config = dict(
    n_layer=13,
    n_head=12,
    norm_place='pre',
    qk_norm=False,
    bias='none',
    init_std_down=0.0,
)
MLP neurons of a small language model. Each row is named by its layer, matrix (gate and up: input weights; down: output weights) and neuron, and shows model dimensions 544-671. Each number is 128 + 32 x the weight over its row's rms, rounded and kept within 0 to 255. A neuron's up and down rows have the sign that makes its largest values positive.
Before each neuron's rows, "fires in" lists the words (lower case) most often at its 100 highest values on Wikipedia text that the model never trained on. A number after a token or word is its count.

fires in: "in" 28, "of" 21, "to" 12, "under" 4
L9.gate1552 [161 120 116 187 109 144 175 134 131 106  97 224 173 115 166 120 129 130  88 125 162 126 109 119 113 162 179 133 139 163 136 145 157 151 107  88 133 137  96 163 172  83 147 105  94 154 140 122 139 156  84 131 113  67  88 141  98  75 140 164 126  80  99 171 145 112 128 182 104 183 168 131  74 129 143 153  93 193 116 163 113  93  94 124 141 100 139 135 176 161 126 112 134 159 141 161 167  79 155 143  70  87 152  89 116  85 125 173 120 127 147  82 120 153 134 136 141 121 110 119 117 158  86 170 140 118 121 171]
L9.up1552 [147 135 101 138 119  95 174 111 112 192 159 122 159 125 144 123 150 111 190 149 108 116 134  82 148 145  80  94  83 190  98 122  66 110 113 161  84 102 118  99  91  83 115  75 113 161 107  57 126  89 118 156 135 145 133 105 109  93  83 149 138 108 150 189 142 176 188 137 124  98 151 103 125 168 110 181 152 191  97 145 138 148 108 181 151 105 101 124 162 128 113 100 122 134 155  75 161 134 104 106 163 132 135  96 118 145 134  62 172 172 127 141 103  93 132 149 109 133 114 114 129 125 137 118 171 189  95 119]
L9.down1552 [100 175 170 153 166 155 163 127 146 132 115  70 171 108 151 155 110 165 127 122 151 168 125 112 192 137 127 142  29 169 174 156 117 150 159  65 149 147 115 101 141 136 122 132 162  84 126 150 109 111 164  67 155 129 145 129 147 170 130 107 147 147 129 199 193 142 174 200 149  89 170 182 112 164 113  70  81 133 142  89 135 113 182  75 124  59 175 110 100 123 159  98  73 102 108 176 195 109  90 118 148 179 115 127 141 157 108  86 142 134 172 128 217 160 138 128 145  93  99 144 183 155 139 135 109 164 143 221]

fires in: "the" 46, "s" 7, "has" 4
L9.gate2011 [155 176 154 103 176 108 148 103 117 142 101 115 171 201  97 136 112 121 105 172 133 130 142 112 124 108 193 209 115 179 175 122 134 129 151 190 148 181 184 117 109 121  88 114 139 119 198 136 145 139 136 127 107 112 121 135 136 113 179 110 134 163 145 131 142  79 129  88  81 148 101 126 113 139  80 169 144 141  82 147 148 153 142  97 149 235 151  89  76 108 131 128 101 148 117  90 169 179  66 175 123 181 202 173  73 132 104  92 114 109 106  92 100  87 178 166 131 127  92 134 150 132 142 120 151 100  21 126]
L9.up2011 [145  90 137 121 156 152 117 177 138 129 116  95 111 149 115 177 128 163 129 149  91 134 104  82 135 110  76 123 121 162  72  91 159 157 171 154 107 104 145 103 111 157 117 147 235 164  64 148 111  91 107 133 111 138 152 123  93 149 126 128 179 155 134 172 117 210 161 140 110  68 173  81  67 149 156 120 169 104  96 113 139 121 111 167 151 116 103 161 181 148 161 139 103 123 182 143 104 173 163  92 140 130 133  87 141  81  73 111 144 106 114 171 112 122 102 159 151 199 106 114  79 102 157 127 156 156 100 137]
L9.down2011 [169 140  83  90 129 183 115  96 106  81 143 179 186 144 118 159 117 153 151 133 104 133 145  81  84 162 147 180 114 117 146 138 115 147 168 121 160 104 122 153  60 138  98 112 190 100  72 193 152  83 156 125 109 120  58 173 129 152 157 135 171 153 116 124  57 166  89  55 114 123 151 140  94 100  85  83 150 122 129  91 146 119 133 114 172 104 171 144 151 154 136 126 108 157 129 108 161 172 163 149  77 126 171 131 127 174 103 157 121 124 121 157 155 174 147 183 121  96 102 138 112 135 133 179 162 143 106 122]

fires in: "in" 32, "to" 13, "from" 9
L9.gate247 [112 109 115 135  92  88  87  42  37 144 147 148 166 125 183 150  95 109 158  72 145 155 167  77 145 115 128 112 132 211 157 130  70 165 110 161 130 136 157 148 126 108 136  76 133 129  83 102 122 127 161 119 121 134 142 158 128 108 117 128 113 161 143 160 125 112 103 136 145 120 175 108  93  84 140 130 160 133  85  62 127 118 115 176  69 135  97 158 144 164 125 110 122 127 112 129 129  95 142 111 120 102  85 112  76 156 102 175 133 191 101  88  96  89 158 160  77 116 116 174 109 170 151 155 193 102 110 130]
L9.up247 [128 137 135  88 160 127 150 179  92 126 112 166 121  95 158 134 128 104 152 186 164  74 153 111 139 172 191 149  99 150 152  91 143 137 135 150 113 137 166 131  93 107 176  51 135 135  93 102 128 184 209 119 174  49 143 150 131 115 158 159  93 178 142 147  89 132  54 159 111 140 113 154 141 122 173 122  97 151 148 201  98  91 120 154 111  92 153  87 145 139 116 127 113 137 133 114 157  92 176 146 149 132  90 127 128 147 127 150 101  87  89 151 123 179  55 129 128  77 111 144 143 133 101 126 174 182 132 138]
L9.down247 [ 88 113 173  95  92 164 109 102 150 162 157 137 115 144 179 147 135  97 116 122 121 108 167  50 159 177 134 144 154 183 124 144  86 147 169 192 151 174 152 134  94 121 170  66  95 116  96 146 137  78 108 122 133 154 170 122  68 132  84 167 130 142 207 122 140 105 121 132 177 108 192 102  30  57 174 128 102 139 103 188 138  91 160 165 158 132 105 110 119 103  97 123 197 115 165  89 130 153 109 146 120 128 139 123 140 132 140 157 107 103 132  77 140 113 116 118 107 150 114 137 160 127 168 160 112 142 139 199]

fires in: "to" 37, "of" 35, "de" 13, "who" 4
L3.gate1513 [ 94 169 150 209 144 169 147  93 124 120 130  91 124 133 102 166  72 173 143 113 120  92 108 148  90 126  78 123  84 131 117 134 127 169  99 114  75 178 116 142 123 118 133 102 159 161  61 103 122  88 140  99 134 176 111 128 164  89 119 141 165 104 112 137 105 200 149  57 143 139 141 185 122 146 172 151 124 136 135 152  91 126 180 167 133  79  89 106 149 143 112 136  15 130  84 131 114 154 170 128 108 167 197 106 159  99 149 163  92 130  76 184 161 107 143 152  60 128 125 147 119 157 143 104 161 170  82  80]
L3.up1513 [140 169 117 217 147  81  95 180  96 133 136 143 109 149 146 140 137  95  77  73 132  90  68 108 127 139 188 143  87 143  56 184  98  86 109 152 153 147 219 126 153  76 183  68 110 164 159  63 168 142 165 128 160 125 121 131 136 133  83 206  76 125 161  83 170 126 117 103 175  76 142 143 107 101 147  68  90 158 126  81 103 125  76 163 126 182  97  88 134 132 118 160  93 141 154  91 163 148 174 172 127 155 134 144 144 145  70 104 121  80 169 133 146 119 106 159 102 101  90 102 152 127 183 149  93 177 153 161]
L3.down1513 [163 116 175  67 107 109  85 135 145 105  76  72 111 120 141 102 168 136 135 154 110  94 114 136 115 144 119 135 113 152 120 149 137 148 110 168 148 142 149 113 136 133 134  95 111 163 134 139 168 140 149 149 169 127 143 206 150 120 134 116 114 111 124 152 152  90 106 156 113  96 105  86  85  82  96  89 173 164  77 130 133 116 132  95 167 108 108 149 112 146  70 142 192 105 140 138 103 121 130 110 124 117  93 139 112 148 159 100 152 157 147 110 117 129 125 119 143 169  94 144 120 163 130 171 105 140 144 183]

fires in: "000" 56, "00" 16, "333" 4
L9.gate310 [167 131 103 160 150  81 127 128 150 124  97 163 169 123 110  92 134  76 132 126 152 109  79 114  74 123 127 161 175 112  93  38  98 129 134 185 102 160 119 123 146 104 138 138 107 175 122 144 127 164 142 191 127 103 154 109 115 119 149  90 139 110 107 155 119 148 170 169 160 175  98 118  99 121 126 151 101 169 107 143 125 107 145 210  74 161  57 157 141 141 152 162 162 115  78 128 185 168 135 171 143 127  98  70 185 124 133  38 159 159 176 175 163 126 127 135 109 158 196  94 182 113 149 107 181 125  80 173]
L9.up310 [144 132 107 110 137 110 125 167 168 127  60 159 108 121 201 121 114 142 127 167 137 142 158 105 130  87 131 116  93  96 104 126 156 137 133 166 127  65  71 123 161 125 128 157 139 130 164 121 147 118 135 151 111 142 113 111 136 153  57 103 128 143 153 104 144 117 137 118 157 144 162 137 162  83  78 133 117 150  96 132  91 101  96 144  79 121  71  95  92 159 154 121 111 162 118 164 193 115  89 164  84  92 145  83 110 136 125 107 158 164 127 151  91 116 130 166  90  97 136 136 135  79 167 110 137 147 100 163]
L9.down310 [130 190 154 100 179 134 125 134 118 142 169 152 114 120 119 150  97 103 160 142  97 147 118 133 138 106 139 177 114 103 104 150  55 107  83 167 120 145 121 131 170 104  29 106 137 149  67 126  85 135 192 131  97 120 155 163 128 104 193 100  92 113 117 133 147 164 146 122 100 137  72 134 142 151  50 150 102 147 154  92 154 134  98  76  86 142  92 194 115  95 133 160 170 129 174 126 125 125 133 120 115 112  89 146  96 172  88 122 113  98 150 130  85 106  97  99 112 154  98 101 182 140 162 163 183 149 104 151]

fires in: "of" 19, "is" 15, "was" 14, "were" 7, "after" 7, "for" 7
L9.gate321 [151 127 148 174  97 160  54 137 145 161  93 183 119 110 110 144 178 135 120  81 153 122  87 119 166  53 121  53 160 127 112  53 188 125 117 104 165 135 138 119 124 107 142 151 143  71 140 137  50 106 155 168 118 130 102 165 153  86 112 127 112 111 121 148 113 153  51 159  74 139 135 152 115 124 168 112 129 153  95 143 113 115 111 161  97 153 101 108 101 126  62 111  94  65 120 197 114 124 151 184 121 184 164 154  91 143  66 165 108  89  90 101 123 108 169 189 153 144 133 132 169  93 121 156 139 136 174 129]
L9.up321 [195  84 125 141 122 161 165 110 145  77 165  93 127 155 124 132 183  69 139 129 125 131  95 122 113  98 141 104 138 166 129 107 106 142 141 130 133  63 132 109 148 108 138 125  89 140 143 180  78 132 132 122 109 152 134 139 156 174  93 148 152 142 137 150 158 139 123 131 104 129 110 122 173  65 134 158 131 117 121 121  61 126 176 167 173 137 146 109 136  85  97 142 133 138 146 141  85  92 145 128 106 107 153 131 113 117 128 124 109 142 130 112 140  96 128 162 134 165 146 147 145 187 148 132  82 108 142  95]
L9.down321 [139 152 120 131 100 110 124  88 101 125 166 130 194 155 129 178  88 159  94 118 191  90  65  85  85 131 154 119 128 126  99 150  79 157 142 128 173 191 126 162 136 195 148 115 153 112 136 132 128 140 173 140  80 130 147 138 152 136 161 158 123  37 200  73 103 100  74 136 115 144 122 146 149 108  67 111 129 143 138 144 170  60  83 143 165 142 104 127 100 184 141 114  91 121  12 162 126 112 115  85 157 217 155 152 119 166 103 167 145 102  80 156 109 127 143  83 156 118 138  84 123 152 114 162 171 120 116  72]

fires in: "to" 34, "the" 17, "for" 12
L9.gate58 [137 182 178 126  68 101 131 106  81 117 134 212 138 125  83 121  99 136 148 148 105  71 161 119 152 226 128  97 132 169 110 133 147  72  88 119 106 158 132 165  81 147 115 122 157 137  89 147 130 162 108 157  95 169 121 113 147  32 144 117  69 128 185 179 116 130  98 101  79 124  94 100 176  86 152  77 136 186 198 112 116 131 126 170  72  71 119 165 172 159 133 111 147 125 187 104 145 142 120 178  80 136 111 108 111 100 123 153 115 125 136 130 127 158 162 122 148 146  70 110 120 164 128  83 126  99 138 137]
L9.up58 [142 117 141 184 144 122 114  94  76 118 136 140 127 127 101 135 132 151 148 203 100  96 184 120 150 131 146  89 122 150 136 181 108 133 113  90 102 153  95 128 112 107 148  38 125 171 134 101 185 115 131 126 146 157 120 113 109 110 125 160 114 155 109 101  39 171  93 128 120  73 136 153 124 142 106 110 137  93 122 152 104 123 116 170  96  96 133 127 192 133 155 115 149 181 137 115 136 118  80 157 140 123 129 122 117 119 157 138 104 124 129 167 190 144 123 129 124 118 137 156 135 116 223 119 100 129 185 106]
L9.down58 [118 136 144 132 104 120 121 117 107  91 105 127 158 138 139 105 139 124 113  79 110 104 193 106 153 127 120 148 142 156 123 121 150 158 142 138  79 162  63  96 176 128 162  70 186 146 133  93 139 104 134 153 198 142 148 190 145 111  79 174  51 131 104 104  95 132 130 172 191 135 136 141  92 107 102 132 156 142 126 145 101  85 189 112 123 133  89 144 167 119 127 116  74 107 124 171 128 152 156 122 148 165 137 156 164 127 171 117  60  88 114 205 158 184 150 174 131 127 113 144 156 143 144 133  87 112 139  86]

fires in: "well" 40, "to" 12, "see" 10, "but" 6, "succeeded" 4
L3.gate662 [132 122  39 113 150 115 125 137 157 103 152 146 115 170 113 172  72 165  84 124 162 179 135 134  54  85 130  76 168 147 154 102 108  58  87  68 133 182 184 104 131 157 194 173  87 136 168  86 157 157  96 112 129 175 128 105 169  80 101 134 106 147 149 128 134 119  70 116 120 112 121 101 112 163 135 160 123 168 111 106 159 116 103 154 158 128 150  74 120 142 153 153 102 173  67 113 149  89 117 103 158 174 102 116 122  96 105  98 192 120 173 191 132 164 120  87  95 154 133 159  60 143  72  87 172 164 109 140]
L3.up662 [101 149 134 119 126 155 168 165 175 131 124 119 137 155 172 178 138 112 113  90 114 128 113  80  99 167 141 108 143 112 139 132 100 127 148 105 115 159  69 110 165  81 149 133 142 145 168 150 120 107 128 176 170 107 158 135 139 215 190 119  82 175  67  45 159 128  68 116  96 121 171 113 153  67  97 146  93 147 104 112  87 131 132 136 107 171 132 198 151 109 112 116 108 101  99 118 204 173 115 132 145 135 146 128 154  48 138 100 112 183 151 178 136 143 138  99  54 182 108 146 133  81 162 175 148 128 113 117]
L3.down662 [121 132 174 154 101  98 116 154 170 150 118 115 175  76  94 167 155  78 135 122  64 102 159  79 183 163 118 144 165 116  83  86 120 125 106 117 177 127  95 143 144 130 176 168 155 124 172 150 163 112 132 121 120  98 137 140 140 162 170  66 145 113  63 118 139 157 121 104 170 199 159 117 226 123 189 169  88 148  93  99 129 128 156  90  94 173 169 120 166 102 132 107 193 136 168  89 129 131 117 133 175 132 142 144 114  52 184 126  82 101 183 112 114 173 147 111 111 193  56  67 159 105 121  70  68 143 118 122]

fires in: "as" 23, "for" 16, "in" 15, "at" 10, "under" 5, "ingots" 5
L9.gate1980 [146 133  89 179 122  92 142 160 110 107 186 190 168  98 144 112 109 169 120 122 180 122  86  77  94  87 159 165 153 142 130 135 130 100 153 131  95 185 161 137  99  83 192 123 176 122 133 122  83  88  91 113 116 155  83  80 170  81 167 122  54 129 159 137 171 124  86 120 101 135 157 101 180 146 129 135 128 126 102  90  64 128 123 127 143 136  53 123 173 134 177  90 106 125  85  77 147 110 119 147 158 136 133 141  74 143 133 142 150  80 101  78 123  69  93 112 129 141  66 169 121 117  85 186  98 150  86 108]
L9.up1980 [159  43 118 173  93 109 140 156 116 140  70 117 193 104 141 168 196 149 124 115 154  94 159 138 140 120  65  75 144 126 132 152  85 183 156 136 104 130 166  81 179  79 149 122 147 166 120  67 117 160 143 127 102 103  51  97 125 162 134 105 104 137 132 117 114 134  83  63 143 175 164 154 106 163 104 155 102 177 132 195 119 118 131 181 162  96  98 120 122 150 138  57 172 127 190  74 128  83 116 166 125 143 113 150 137 143 122  92 104 137  87 111 155 132 176  57 192 126  96  99 133 113 145 139 151 107 147 124]
L9.down1980 [154  88 157 122  84  91  60  94 126 148 164 102 124 146  91 111 164 108 102 131 139 128 109 114 146 156 158 114 123 123 104 130 100 155  38 123 120 136 159 137  93 140 140  73 141 141 112 115 168  56  90  99 144 187 149 181 149 108 124 154 108 100 128  73 113 135 132 144 119 129 123 128 130 126 158 174  72 113  86 116  92 123 125 106 157 100 147 156 144 124 131  82 121 133 122 197 119  90 151 136  88 152 120 208  85 151 105 168 127 193  96 130 133 196 105 203 141  77 150 219 121 123 189 187 186 145 110 128]

fires in: "u" 26, "for" 25, "of" 10, "ubs" 9, "despite" 5, "to" 4
L3.gate1553 [165 122  60 167 108 127 168 171 172 124 151  67 169 121 125 136 113  63  83 145  95 114 183 152 128 111 138  96 102 113 165 175 181  84  68 130 129  89 129 140 104 114 147 148 150 121 107 125 123 109 122 200 124  89 188  86 158  56 115  85 115  91 134 114 176 168  99 141 123 149  69 104 101 140 157 111 113 158 147 137  41 133  95 150  93 130 171 215 181 190  95 130 125 104 152 181  90 105 114 107  71 167 172 159 170 230 205 103 134  89 103  88 164 119 131  91 167 184 110 125 115 139 121 156 158 188 193 137]
L3.up1553 [165 137 126 143 125 176 130 124 140 145 113 104 184 139  60 104 111 119 103  75 104 133  95 148 124 144 170 127 129 104 144 159 193 153 106  94 146 123 126 131  97 103  98  79 136 121 173 124 165 106 154 183  69 171 115 131  97 118 105  96 106 138  71  88 127 156 170  63 142 110 114 118 115 178  90  72 128 130 155 197 135 102 173 159 157 149 130 123 144 127 187 166  94 160  67  81 140 132 113  92 156 125 147 123 197 221 124  93 167 130  99 104 157 148 133 161  88 134 122 143 117 120 103 135 147 217 188 155]
L3.down1553 [164 108 145 101  71 160 186 194 215 130 108  99 159 104 129  96 125 107 130 118 130 108 123 129 110 136 150 139 156 122 163 140 139 189 156  66 141 107  96  90 123 122  73 114 126 147 148 169 148 109 103 126 191 116 119 186 114 138 113  88 136 111  42 138 164 128 144  40 211 141  80  89 111 172  74  95 104 148 140 128 100  84 115 115 142 148 154 170 138 143  86 158 128  96 134  97 118 156 142  95 109 118 108 124 163 185 112  98 140 139 122  84 113 164 151 173 180 100 133 104  93  96 104 121 154 161 208 173]

fires in: "under" 31, "all" 14, "of" 10, "6" 9, "semi" 6, "to" 5
L3.gate405 [152 110 103 161 116 105 109 138 130 138  94  98 129 105 132  93 154 117 150 101 107 151 161 200 152  87 120 161  94 142 122 130 208 145 152 174 117  99 118 165  95 158 144 103  72 127  85 119 125 105 148 131 107 109 173 137 167  70 120 149 133 111 124 107  58 176 135  95 101 105 162  95 131 139 118 114 114 117  74 168 131 114 159 123 185 192  95 158 177 169 144 167 109 166 144 111 109 151 148 132  82 245 113 168 124 188 148 126 120 121 112 142 171 167 128 167  98 116  83 133  99  86 112  72 147 155 158 178]
L3.up405 [ 79  85 122 164 147 133 118  92  95 148 135 101 193 109 107 149  95 132 174 107 143  94 136  93  70 142 103 162 137  99 143 129 171 112  92 131 124 164 100 129 110 129 175  80 120 160  74 108 126 170  32 140 169 155 127 130 139  69 173 148  87 144  97  86 114  99 132 134 146  85 106  50 117 118  79  57  97 146 102 150 137 133  81 117 113 140 140  92 148 121  94  43 139 119 129 102  96 106  75 144 120 149  77 125 101 113 102 110 128  80 142 125  85 109 160 130 148  73 113 115 134 200 169 195  99 180 111 170]
L3.down405 [149  94 117  91 129  93 175  85 142 150 122  99 104  66  97 157  62 179 145 118 128  70 146 163 158 176 108 129 104 120 148 113  97 163 169 113  49 129 109 123 201  77 189 101 118 134 137 119 162 148  89 127 118 139 137  95  95 106 159 168  49 172  93 106 158 109 136 145 120 102 128  98 137 140 135 132  89 121 129 144 194  93 155 130 104 109 133 204 131 102  84  77 205 127 123 115 106 120 112 127  67 135  75 104  99  83 108 140 172 173 121 120  74  88 109  44 144 117  91 144  81 140 116 156 165 153 150 118]

fires in: "at" 28, "of" 22, "to" 5, "mcneil" 4
L3.gate315 [183 127 115 124 107 191 139  92  81 141 127 122 114  75 163 124  59 127 136 119 121 141 165 154 184 110 154 105 134 124 172  98 158 141 125 163 103 147 157 101  72 102 160 111 176 159 129 166 170 120 100 144 132 130 143 137  96 160 122 161 142  93 143 162 152 206 165 139 131 115 166 135  98 107  92 105 101 165 170 128 156 190 147 136 170 107  82 145  87 170 115 147  81 144 107 118 146 119 142 178 144  98 111 169 141 106 144 144  99 138 101 103  87  95 171 145 104 118  88 108  75 150 173 103 149 130 126 144]
L3.up315 [ 69  81  73 134 105 100 108 172 100 154 156 157 142 117 120 123 107 137 121 110  94 137 140 132 163 146 171 137 160 148 142 124  71 132 204  94  96 193 129 149  95 148 155  83 122 175 142 141 148 147 119 144 107 149 120 127 130 164 186 124 154 112 119 153 200 137 168 105  80 122 123  71 115 120 126  59 108 101 121 153 139 138 206 108 136 125 152 149 118 165  63 105  55 117 104 144  80  76 101 148 169 134 104 136 161 143 118 138 146 101 174 123 135 133 176 123 159 137  84 156 106 155  73  95 139 161 152  86]
L3.down315 [121  90 114  70  80 130 129 145 163 140 108 163 132 139 188  99 144 120  77 106  90 147 155 103 106 154 136  57  85 169 122 142 129 132 204 133 102 206 113 137 112 140 202 120 175 122 137 108 119 171 112 155 115 185 123 148 109 145 162 113 148 132 109  99 166 194 139 164 138  42 151 129 117  83 136 105  84 167 155 140 138 116 106 100 127 136 198 108 110 113  39 151 111 124 128 162  87 112  93 114 132 121 127  82 175 142  95 119  92 132 161 109 109  94 149 165 129 116 143 147  60 168 136 112 156 186 100 122]

fires in: "000" 58, "well" 13, "500" 10
L9.gate618 [ 87 126 110 153 152 123 147 138 104  98 123  86 151 143 142 140 155 117 125 135 121 223 120 100 100 152 127  86 112 135 120 109 194 143  88 146 134 159  79  91 107  69 153 145 144 147 162 148 152 143 120 150 126  57 114  97 146 155 141 132 177 135 171 109 146 137  83 126 163 139 124 123 128  98 170 108  77 137 102 148 128 124 116 160 109  62 105  61 152 147 131 196 133  69  98 136 170 155  87 167 145 110 163 122 128 163 116 151 183 125 147 142 123  89 139  54 109 140 131 136 101 118  99 122 103 106 111 186]
L9.up618 [143 117 140 130 142 149 139 109 109  92 112 152 132 171 107 132  83 158 113 131 143 161 116 146  74 118 120 128 154  66 132 120 123 141  89 131 202 148 162 126 143  51 177 128 120 143 127 157 124 107 149 181 210 114  60 129  97 184  82  69 116 168 101 115 150 138 135 147 133 150 112 118 149  56 167 167 153 182  95 188 130  92 131 176 117  99 120 113 169 150 129  99 146 130  84 129 188 121  81 154 201 117 126 120  44  93 125  87 176 161 160 100 188  99 106 146 112  52 110 122 178 103 127 137 153 148 113 136]
L9.down618 [164 110  97 105  97  67 165 138  77 116 135 131 103  86  90 111 156 115 188 132 141  95 163 110 130 120 142 158 133 136 122  85  80  91 136 114  96 114 111 106 134 178  58 105  87 125 144 238 160 160 166 133 110 100 162 154 167 104 164 134 105 120 110 146 112 169  71 138 116  99 104 180 163 113 100 161  85  58 211 122 115 135 108 149 127 104  58 161 154 111 153 152 107 167 113 152 101 177 118 132 140  94 112 126 121  75 109 103 160 126 122 138  95 137 101 171 139  68  67 172 109 167 152 159 106 100  37 124]

fires in: "at" 28, "for" 22, "after" 16, "of" 5
L9.gate180 [114 144 125 105 147 102 120 167 160 135 123 183 171  65 101 177 184 158 114 132 129 107 126 132 137  85 124  96 129 146  92 138 162 135  85  78 172 164 137 114 109 105 164 101 161 139 101  78 108 127 178 155  90 122 133  89  82  91 103 162 114 168 119 144 120 120  81 128  99 120 136 162 145 122 125 135 108 123  88 127 121 162 118  94  91  97 168 178 128 138 116 106  32 149 164  58 141 128 154 108 159 123 203 108  95 100 103 100  79 218 148 105 120 118 191 174 125 140 138 146 185 117 129 134 166 114 130 139]
L9.up180 [160 140 150 150  58 117 142  86 154 150 181 154 179 139 140 167 126 167 117 141 172 121 194 170 149 118 107 100 135 154 164 141 154 105 122 145 125 146 117 120 152 125 207 102  93  94 139  93 136 115  91 129 128  93 164  87 114 153  76  60 131 116 144 102 106  93 149 140 120 111 115 111 126 186  90 115 141 139 107  90 111  66 114 183 135 137  13 175 157 155 100 153 173 145 110 138 130 132 183 115 138  76 161 100 144 142 158  90 148 121 116  58 170 153 172  84 120 128 138 153 112  80 146  65 129 137 139 137]
L9.down180 [118 100 145 177 111 138 143 155 153 156  89 156 127 101 129 128 217 106 101 169 123 140 159 141 130 147 138 130 140 177 149 160 158 139 115 104 106 128 169  84 118 120 154  73 112 101 162 136 108  80  83 121  69 154 154 166 121 189 168 159 107 186 138 109 132 148 145 201 120 111 140 197  57 132 118  85 135 132 135 138  85  95  81 135 163 142 124 144 128 148 147 164 155 100  96 164 113  92 132 108 127 159 110 122 149 161 128 157 187  60 146 216 148 152 141  58 151 139 175  75  85 125 132  90 109 108 188  92]

fires in: "of" 27, "on" 13, "for" 10, "the" 5, "a" 4
L9.gate1146 [ 92 130  96 177  75  83  89  78 136 158 136 170 108  86 113  88  98 111 194 193 150 106 141 101 147 176 104 136 150 172 160 179 154 118 133 195 156 142 151 130 117  96 182 153 145 115 105 112 151 114 198 103 114 141 153 128  97 155 148 148 139  93 127 134 129 110 119 113 131 160 106 157 146 136  73 118 125 144 128 117 117 102 106 157  81 153 134 176 136  83  84 161 128 104 203 117 118 137 176 111 120  96 102 105 147 159 131 136 129 116 148 167  77 136  55  77  95  86 148 139 190 118 118 152 139 110 133 122]
L9.up1146 [138 120 120 143  68 118 199 104  98 102 211 123 132  71 183 166 106 142  95 117 132 134 130 161 106 159 126 145 103 106 102 158 165 163  87  93 144 145 104 136  99 143 159 140 127 189 155  72 152 113 111 126 165 117 108 142 152 112 128 179 140 136 115 139  90  98 111 162 129 146  80 150 139 160 123 126 115 120 169 105 114 148 109 147  95 116  81 135 148 150 160 105 119 155 142 122  87  85 127 123 140  70 171 120 198 110 141 175 168 125 112 122 184  89 181 105 163 100 155 153  96 106 117  58 159  61 130  55]
L9.down1146 [156 132 109 110  82 142  91 115 136 149  70  95 151  90 139 163  55 147 181 125  86  89 215  64  96 173 122 138 112 145 105 107 118 103  76 160 147 134 137 118  94 134 164 141 107  94 112 129  99 163 173 137 181 148 116  90 129 187 121 133  77 145 119 103 150 128 174 110 159 118 150  91 141  85 124 155 101 134 136 142  79 102 111 117 112  98 144 130 134  61 122 163  90  81 146  66 185 109 188 148 176 103 149  71 134 169 154 106 135 129 148 146 109  97 136 160 129  37  78 112 188  97 120 121  68 111 123 170]

fires in: "the" 68, "baron" 4
L9.gate2007 [117 197 129 103 179 101  88  71 142 137 100 138 160 103 113 126 100  82 130 222  99 120  90 116 133  91 138 114 160 164 116  89 117 154 120 114  94 178 144 152 102  86 124 121 178 142 114  89 177 121 146 118  95 139  94 118 203  91 135 100 141 120  90 167 131 118 190 137  55 100 163 135 140 153 165 170 165 158 142 169 108 138 145 159  66 121  84 105 137 111 127 145 146 155 117 138 184 119  76 209 132  95 143 170  77  69 189  55 174 117 123 158 126 109 110 109 102 193  53  96 215 106  88 122 151 156  76 119]
L9.up2007 [154 144 145  83 150 121 144 150 178 153 114 127 174 173 127 132  69 119 172 136 104 152 105  62 131 125  94 183 188 157  95 102 125 136 177 137 151 134 164 188 117 137 162 202 151  37  80 122 168 122 124 145 131 171 159 126 151 116 138  81 107 128  74 102  98 145 152 137 135 112 173 122 141 147 164 124 203 127 106 177 134 124 174 105 122 104  77 156  48 200  92 134 134 133 153  88 213 126  86 189 125 125 158 129  93  82 158  78 158 133 120  97  95 137 131 162 148 105 105 135 154 113 166  74 148 107 107 121]
L9.down2007 [ 82  99 138 148 160 155 171 138 164 183 153 184 157 156 105 181 104 159 141  72  98  71 141  76 129 151 126 114 154 165  79  76 143 133 148  86 151 157 184 131 157  91  78 181  81  43  86 188 155 101 109 140 151 111 172 171 110 161 159 151 173 155  94 136 116 175 156 172 149 147 152 147 132 146  95 122 150 128 114 135 133 128 143  48 140 150 151 141  94 152 147 105  91 154 135  82 139 181 196 151 113 108  93 153 112 146 109 126 101 141 125 170 141 126 147 171 145  50 134  94  81 145 142  75 110  85 153  85]

fires in: "united" 32, "see" 11, "song" 11, "third" 5, "civil" 4, "to" 4
L3.gate1702 [117 126 131  84 164 109 122 140  83  73  94 183 146 105  44  96 159 125 122 132 118 165 112 169 110 120 131 152  67 191 161  74 150 127 111  92 184 101 155 120 167 110 155 140 105  59 143 120 134 133  95 182 173 132  86 122 105 155 123 124 106 128 139 131 126 119  91 121  75  79  62 211 110  85 153  90  84 125  99 100 122  88 105 110 156 146 118  97 128  98 164 110 163 123 113 125 173 112 145 162 208 144  99 119  72 124  96 159 134 152 138 131 132 142 169 125  82 117  91 192 160 135 101  98 182 196 153 149]
L3.up1702 [155 110 139 140 112 157  78 165 136 119 141 146  67 125  89 121 117  76 178 119 140 125 113  56  97 188 184 103 116 167 135  55 109  88 143  78 121 123 109 144 134 134 116 174 152 122 128 136 113 161  99 119 121 170 123 110 133 146 183  78 100 118  74 104 161 161 139 141 166 123 120 156 106 169 143 142 103  98 122 109 153 190 109 139 168 173 167 129 156 167 189 153 184 136  77  68 112 140 109 192  90 145  97 147 135  78 138 135 106 183 105 136 165 179 142 122 130  96 131 168 149 182 109  99 135 121 158 149]
L3.down1702 [182 138 123  83 149 141 103  95 113 202 111 121  83 143 129 142  92  45 188  81 128 191 131  94  61 157 138 138 134 151 114  82 123  63 160 117 147 166 144  80 145 170 131 159 141 125 132 126 131  76 109 132 137 145 122 109 111 105 165  96 136 151 109 142 121 174 123  88 191  97  87 124 147  99 158 133  83  98 131  99 164 121 116 177 148 126 157  56 132  68 163 100 129 108 179 109 142 120 105 115 192 140 136 180 131 153 155 120 143 148 158 118 111 155 159 166  78 118 124 119 146 185 145 165 160 124 167 112]